config.toml
hidden_size = 384
num_attention_heads = 3
intermediate_size = 1536
norm = "layernorm"
norm_place = "pre"
qk_norm = false
attn_scale = 0.0884
bias = "all"
optimizer = "muon"
warmup_steps = 200
decay_fraction = 1.0
final_lr_fraction = 0.05
batch_tokens = [65536, 131072, 196608]
MLP neurons of a small language model. Each row is named by its layer, matrix (up: input weights) and neuron, and shows model dimensions 96-223. Each number is 200 + 30 x the weight over its row's rms, rounded and kept within 0 to 999.
After each neuron's rows, "fires on" lists the tokens most often at its 100 highest values on Wikipedia text that the model never trained on.

L2.up567,290,190,231,247,217,191,169,196,215,184,236,158,189,201,233,249,244,230,192,160,208,199,198,204,236,175,198,199,176,202,190,148,184,199,222,177,215,202,218,164,157,222,169,188,212,232,207,233,133,178,165,213,202,201,244,243,216,195,256,159,189,181,160,160,212,165,237,211,193,214,241,184,156,231,218,175,200,195,223,197,216,184,157,182,203,196,181,215,216,173,220,186,196,245,200,127,223,178,237,214,205,211,171,212,275,238,217,209,174,203,157,181,215,215,177,211,208,216,222,188,221,182,144,219,194,170,220,236
fires on: "\"", " for", "For", " goals", ":"

L2.up79,183,258,192,160,171,202,223,137,230,192,201,196,190,209,195,207,222,224,184,227,166,214,240,131,190,156,240,197,168,223,200,214,221,234,171,191,205,187,256,205,282,112,151,142,256,178,190,124,220,189,200,196,196,232,150,214,213,205,187,182,174,208,181,213,191,230,212,225,187,225,124,167,222,222,195,205,207,186,235,202,196,259,211,231,176,222,168,296,200,230,151,212,177,163,196,195,237,180,226,210,194,173,181,241,204,197,197,206,220,170,196,179,182,241,203,169,207,212,215,234,201,222,263,191,222,215,230,251
fires on: " |", " %", ";", "\n", " began", " as"

L7.up1021,200,212,193,181,204,217,174,216,238,190,210,224,239,238,213,263,244,222,199,207,226,215,243,200,157,195,194,243,225,191,178,206,248,200,194,166,173,204,163,213,194,183,189,183,228,193,189,166,137,165,179,171,203,177,226,159,136,226,248,187,197,215,230,191,245,167,153,234,207,162,232,213,248,163,179,224,245,168,206,196,233,207,165,226,206,231,173,214,172,222,166,247,172,212,189,207,195,192,200,146,196,145,195,201,158,198,180,229,171,183,230,232,251,209,209,217,129,203,211,180,227,167,153,221,251,167,221,213
fires on: "o", ",", " and", " so", " Therefore"

L4.up830,244,222,184,191,204,143,150,224,165,201,190,188,224,221,238,203,180,204,185,214,225,184,244,234,170,210,181,225,213,212,253,210,205,176,174,233,257,145,177,197,251,161,182,186,180,177,193,149,170,154,250,183,250,229,236,181,209,198,191,183,194,240,194,238,201,240,210,179,179,167,223,152,190,207,263,191,201,186,227,174,218,192,155,189,202,232,136,223,240,272,168,181,165,176,200,233,204,219,170,187,198,264,241,207,224,191,281,213,164,156,243,267,189,120,182,192,190,163,230,172,197,173,230,218,249,163,172,218
fires on: " of", " that", "id", ","

L7.up278,223,204,210,196,200,172,190,202,175,216,170,190,217,200,219,164,223,252,205,147,205,182,194,267,202,242,239,192,243,162,212,208,218,198,189,177,211,177,242,178,185,276,240,210,212,222,205,236,149,182,224,201,162,129,228,204,175,251,199,183,161,196,227,163,215,182,182,182,199,171,182,186,201,200,206,169,204,226,192,160,216,194,207,185,166,213,163,234,214,205,169,197,175,188,233,194,200,182,180,129,223,308,162,235,179,232,266,179,249,195,175,217,220,213,146,204,170,183,245,184,177,171,230,251,220,151,168,160
fires on: " and", " of", " |", " ", " from", ","

L2.up949,214,249,237,150,200,203,176,218,202,192,150,209,139,191,193,255,202,184,216,209,231,225,177,207,209,216,154,277,244,194,171,213,245,213,192,167,189,248,198,160,216,199,159,188,191,227,189,196,201,194,216,235,210,184,213,225,190,203,218,269,208,192,253,224,165,235,202,151,206,200,204,189,190,191,242,225,161,216,165,231,239,186,224,211,146,191,197,226,190,213,188,195,216,296,248,161,246,207,173,162,176,224,165,225,182,196,212,227,195,202,172,167,246,176,223,157,248,149,226,210,208,222,165,149,196,250,231,205
fires on: " |", " —", "\"", ";", "\n", " of"

L7.up928,241,185,223,208,236,142,192,175,215,231,170,213,191,188,150,209,243,200,150,183,175,131,165,204,195,166,191,268,184,161,197,211,204,188,222,190,205,223,181,160,206,236,215,172,210,141,184,207,233,149,189,209,174,186,207,194,254,262,202,199,181,159,195,212,184,196,173,205,149,178,233,144,179,213,239,226,205,198,247,169,204,184,260,240,213,152,136,229,183,253,157,164,204,176,207,212,195,168,178,174,187,223,174,194,254,159,169,176,130,185,145,189,208,219,172,205,181,193,243,178,127,205,198,240,215,194,176,189
fires on: " and", " of"

L2.up915,178,181,203,156,212,215,164,148,213,152,210,181,210,181,233,199,242,248,196,233,215,190,222,197,196,192,192,195,196,225,164,172,139,218,199,233,220,158,240,232,257,199,155,178,199,223,204,213,212,164,161,222,179,178,201,179,179,156,233,163,249,213,226,218,190,192,220,233,123,191,152,191,213,177,216,156,202,242,239,213,209,218,177,192,178,197,236,239,198,236,175,161,233,191,205,212,194,252,220,168,167,164,104,259,240,179,177,199,181,170,176,198,185,190,206,265,219,212,276,173,184,214,227,240,235,185,224,209
fires on: " L", "s", "v", ";", " M", " |"

L7.up1344,251,206,247,163,151,220,194,220,285,170,185,250,143,240,214,220,187,235,214,187,195,226,206,224,252,113,163,246,190,245,161,172,121,161,185,173,215,198,239,143,185,206,194,206,196,225,176,223,209,163,183,171,194,237,214,259,192,176,226,180,251,208,202,204,227,263,190,157,215,209,228,171,212,247,204,192,164,202,185,241,188,211,145,204,223,206,186,204,239,176,199,185,120,244,184,208,202,179,180,202,234,209,134,230,230,228,227,223,176,182,183,214,194,216,233,171,226,194,237,264,217,214,217,190,261,183,172,156
fires on: " \"", "\""

L4.up1374,158,209,168,194,213,204,157,224,223,223,166,187,210,215,219,228,189,208,174,235,232,229,182,222,117,165,164,275,249,199,229,171,181,226,164,217,176,158,152,224,208,178,178,200,167,172,204,197,257,196,120,265,220,193,212,197,213,206,183,217,220,164,207,133,226,239,193,177,197,173,241,249,206,160,200,153,222,146,147,202,254,210,202,205,216,177,265,174,167,228,200,237,163,182,206,219,216,222,235,118,215,190,189,251,174,186,215,231,178,183,197,161,215,181,181,244,195,196,224,234,208,211,177,187,214,255,201,179
fires on: " |", " and", ",", "os", ";", "i"

L6.up1307,214,179,234,224,160,215,177,193,201,189,184,214,188,212,221,193,222,189,180,201,261,169,223,182,210,217,180,203,194,195,198,250,212,214,219,186,229,237,199,170,204,193,160,199,165,263,236,195,196,208,162,199,251,184,209,200,200,231,200,238,181,196,222,177,218,221,227,176,230,218,201,227,171,207,208,226,208,148,209,233,229,169,236,268,160,155,226,166,207,232,176,208,161,181,211,181,152,197,214,203,271,214,156,218,208,212,215,250,159,224,142,214,164,159,269,197,210,159,251,193,202,214,185,245,204,241,224,209
fires on: "-", "'", "s"

L4.up1092,179,240,176,205,229,199,176,146,164,229,203,224,224,179,248,174,229,222,169,228,276,206,204,174,204,213,180,178,209,164,188,234,99,231,204,257,160,201,179,180,185,222,167,222,221,231,178,169,222,203,258,203,199,183,198,176,200,138,201,219,202,201,222,220,243,200,214,238,194,258,179,143,201,164,209,226,152,212,231,152,189,120,218,209,171,186,234,207,159,154,172,194,205,191,218,193,215,258,154,239,154,173,209,176,216,225,188,165,169,231,157,171,145,197,193,227,246,253,213,157,205,215,206,196,202,187,176,181
fires on: ";", " of", " |", "-", " to"

L6.up1232,227,206,173,220,171,235,139,207,205,207,235,150,230,184,203,204,240,196,201,217,158,225,204,220,152,217,218,227,154,148,195,216,278,200,202,215,211,162,192,247,173,224,174,206,197,206,182,236,218,230,185,141,119,171,196,222,187,220,183,217,184,140,170,127,219,161,198,199,166,197,179,147,266,190,194,241,209,152,159,174,191,218,223,160,222,253,195,241,190,214,197,200,214,174,224,223,211,169,207,198,249,276,144,150,188,223,193,222,205,200,183,211,218,214,191,211,229,214,206,194,185,276,218,229,151,213,177,219
fires on: "'", "s", ",", "min", " and"

L6.up640,209,202,202,245,194,232,207,185,222,189,191,207,166,260,189,218,249,221,198,187,246,177,205,160,182,208,244,213,221,226,197,204,195,220,280,178,205,187,249,158,219,169,206,214,202,167,219,198,180,170,165,216,229,180,197,224,210,188,202,177,165,183,274,194,193,151,216,187,204,221,207,205,162,215,205,208,168,208,169,242,164,172,236,245,146,139,210,218,209,212,188,143,161,206,135,243,214,161,205,162,259,218,207,178,205,197,221,195,182,182,181,172,182,217,204,226,226,185,221,227,192,213,229,208,164,230,180,185
fires on: " States", "s", "-", "'"

L7.up587,222,198,211,203,206,208,178,212,159,195,173,215,184,129,192,187,212,230,183,220,150,207,269,222,208,229,216,274,187,158,185,167,244,152,200,154,199,117,217,195,163,200,208,190,238,266,248,218,245,175,225,227,175,227,216,187,206,205,196,165,148,181,251,226,174,256,194,159,182,219,173,169,214,127,204,187,208,246,181,187,212,203,307,164,226,203,133,179,197,209,176,202,167,207,211,183,228,197,198,212,179,238,169,213,191,235,139,205,211,222,218,195,248,216,232,176,190,197,218,213,202,209,233,234,219,229,224,206
fires on: ",", " (", " |", "),", " the", "\n"

L2.up823,231,236,168,191,215,166,197,220,183,221,259,208,194,195,142,228,191,194,222,214,196,208,183,232,208,219,200,217,160,160,194,232,194,218,220,201,197,161,227,213,183,231,185,223,202,202,248,213,192,180,147,217,231,220,217,223,189,184,187,223,171,256,252,175,221,194,231,183,217,181,206,202,166,197,275,208,135,206,194,180,223,166,220,239,238,192,235,201,229,181,191,219,219,177,141,183,243,258,182,203,213,233,193,166,273,209,181,237,178,215,183,197,237,243,91,134,180,210,162,188,232,203,197,215,205,232,165,179
fires on: " |", "\n", ".", "=="

L4.up1026,175,233,222,150,205,208,188,201,153,228,139,167,189,144,151,157,161,212,176,202,198,206,210,188,185,156,164,197,164,234,237,219,152,174,166,268,188,182,198,210,206,225,206,215,207,234,202,144,239,208,208,228,205,227,192,160,161,178,161,160,209,215,235,207,229,200,187,196,156,210,221,231,183,167,219,177,138,217,216,183,235,189,143,234,150,228,197,203,187,169,188,200,186,233,194,220,203,224,333,184,241,179,194,224,213,178,149,208,231,178,170,188,202,225,202,242,177,182,216,215,186,192,238,199,178,192,236,218
fires on: " |", ";"

L4.up981,247,223,225,256,181,141,184,209,174,156,227,224,195,268,168,160,186,202,231,155,146,185,178,192,172,174,172,221,151,189,151,195,202,207,224,241,180,165,188,165,188,248,147,250,221,211,158,227,202,208,202,172,230,249,153,200,194,197,228,255,191,191,193,181,196,249,237,216,166,204,169,230,247,231,215,229,184,234,221,203,221,189,247,243,209,192,249,245,185,208,209,165,179,265,178,213,196,236,173,207,215,213,217,147,170,215,193,225,223,247,168,211,208,222,136,147,182,201,151,179,165,171,179,178,179,213,187,155
fires on: "'", "-", "\n"

L2.up1447,211,154,188,195,201,158,239,159,195,197,185,256,160,187,220,191,190,186,202,205,251,236,242,238,179,208,249,248,210,174,198,188,180,175,244,203,209,242,207,166,134,194,220,241,166,196,196,239,205,218,214,138,185,229,237,221,205,139,231,198,199,199,248,249,200,221,192,133,257,225,255,186,168,220,208,231,184,223,232,208,192,150,156,197,208,200,161,221,190,171,135,202,195,180,191,238,127,216,187,214,161,233,159,248,224,223,212,198,197,207,247,186,219,252,238,176,233,195,214,242,208,197,204,224,224,178,181,202
fires on: " who", " which", " will", " to", " would", "\""

L4.up817,221,213,158,253,170,169,210,240,183,190,206,207,196,229,204,197,257,242,251,202,179,130,158,194,189,154,203,243,195,213,145,189,168,190,252,229,207,178,126,221,154,240,205,195,151,225,143,254,214,253,147,220,217,136,190,172,246,244,237,274,188,212,172,221,192,180,250,246,180,180,226,256,165,252,221,199,187,163,198,217,198,199,200,196,181,139,194,252,166,136,194,154,173,218,208,136,219,168,215,249,187,206,177,190,221,221,193,237,208,179,173,178,188,253,130,208,146,218,194,234,200,261,202,192,212,205,161,216
fires on: "-", " 1", "th", "===", ";"

L4.up1199,214,205,269,214,198,237,176,236,211,221,170,241,199,247,202,165,201,210,213,198,230,163,251,180,221,221,183,243,213,175,264,155,165,246,228,224,181,150,154,184,180,139,224,183,147,159,143,245,238,210,266,173,191,215,151,274,190,157,199,219,161,182,195,218,199,174,218,183,176,173,185,165,242,193,178,256,148,206,231,206,217,142,228,213,193,194,169,191,213,223,198,238,185,180,244,216,171,189,126,154,217,182,235,245,211,175,224,170,180,183,220,217,204,190,251,200,213,198,161,197,218,159,254,195,206,184,193,176
fires on: " of", "ed", "---|---|---|---|", "th"

L4.up955,189,209,240,250,148,214,149,213,174,201,162,207,160,172,159,161,251,226,205,173,203,172,131,178,182,171,174,175,240,111,220,185,165,140,186,202,192,182,227,216,173,214,205,157,191,198,230,196,200,179,200,224,156,196,221,201,213,226,175,155,196,212,221,218,221,143,256,235,213,170,241,159,158,194,157,218,178,205,224,212,203,162,231,177,220,182,178,191,217,226,172,167,168,210,220,193,249,205,151,185,170,235,176,271,214,244,198,202,153,224,197,184,197,171,171,156,190,188,217,196,216,195,282,152,212,284,185,168
fires on: " |", ")", ";", ","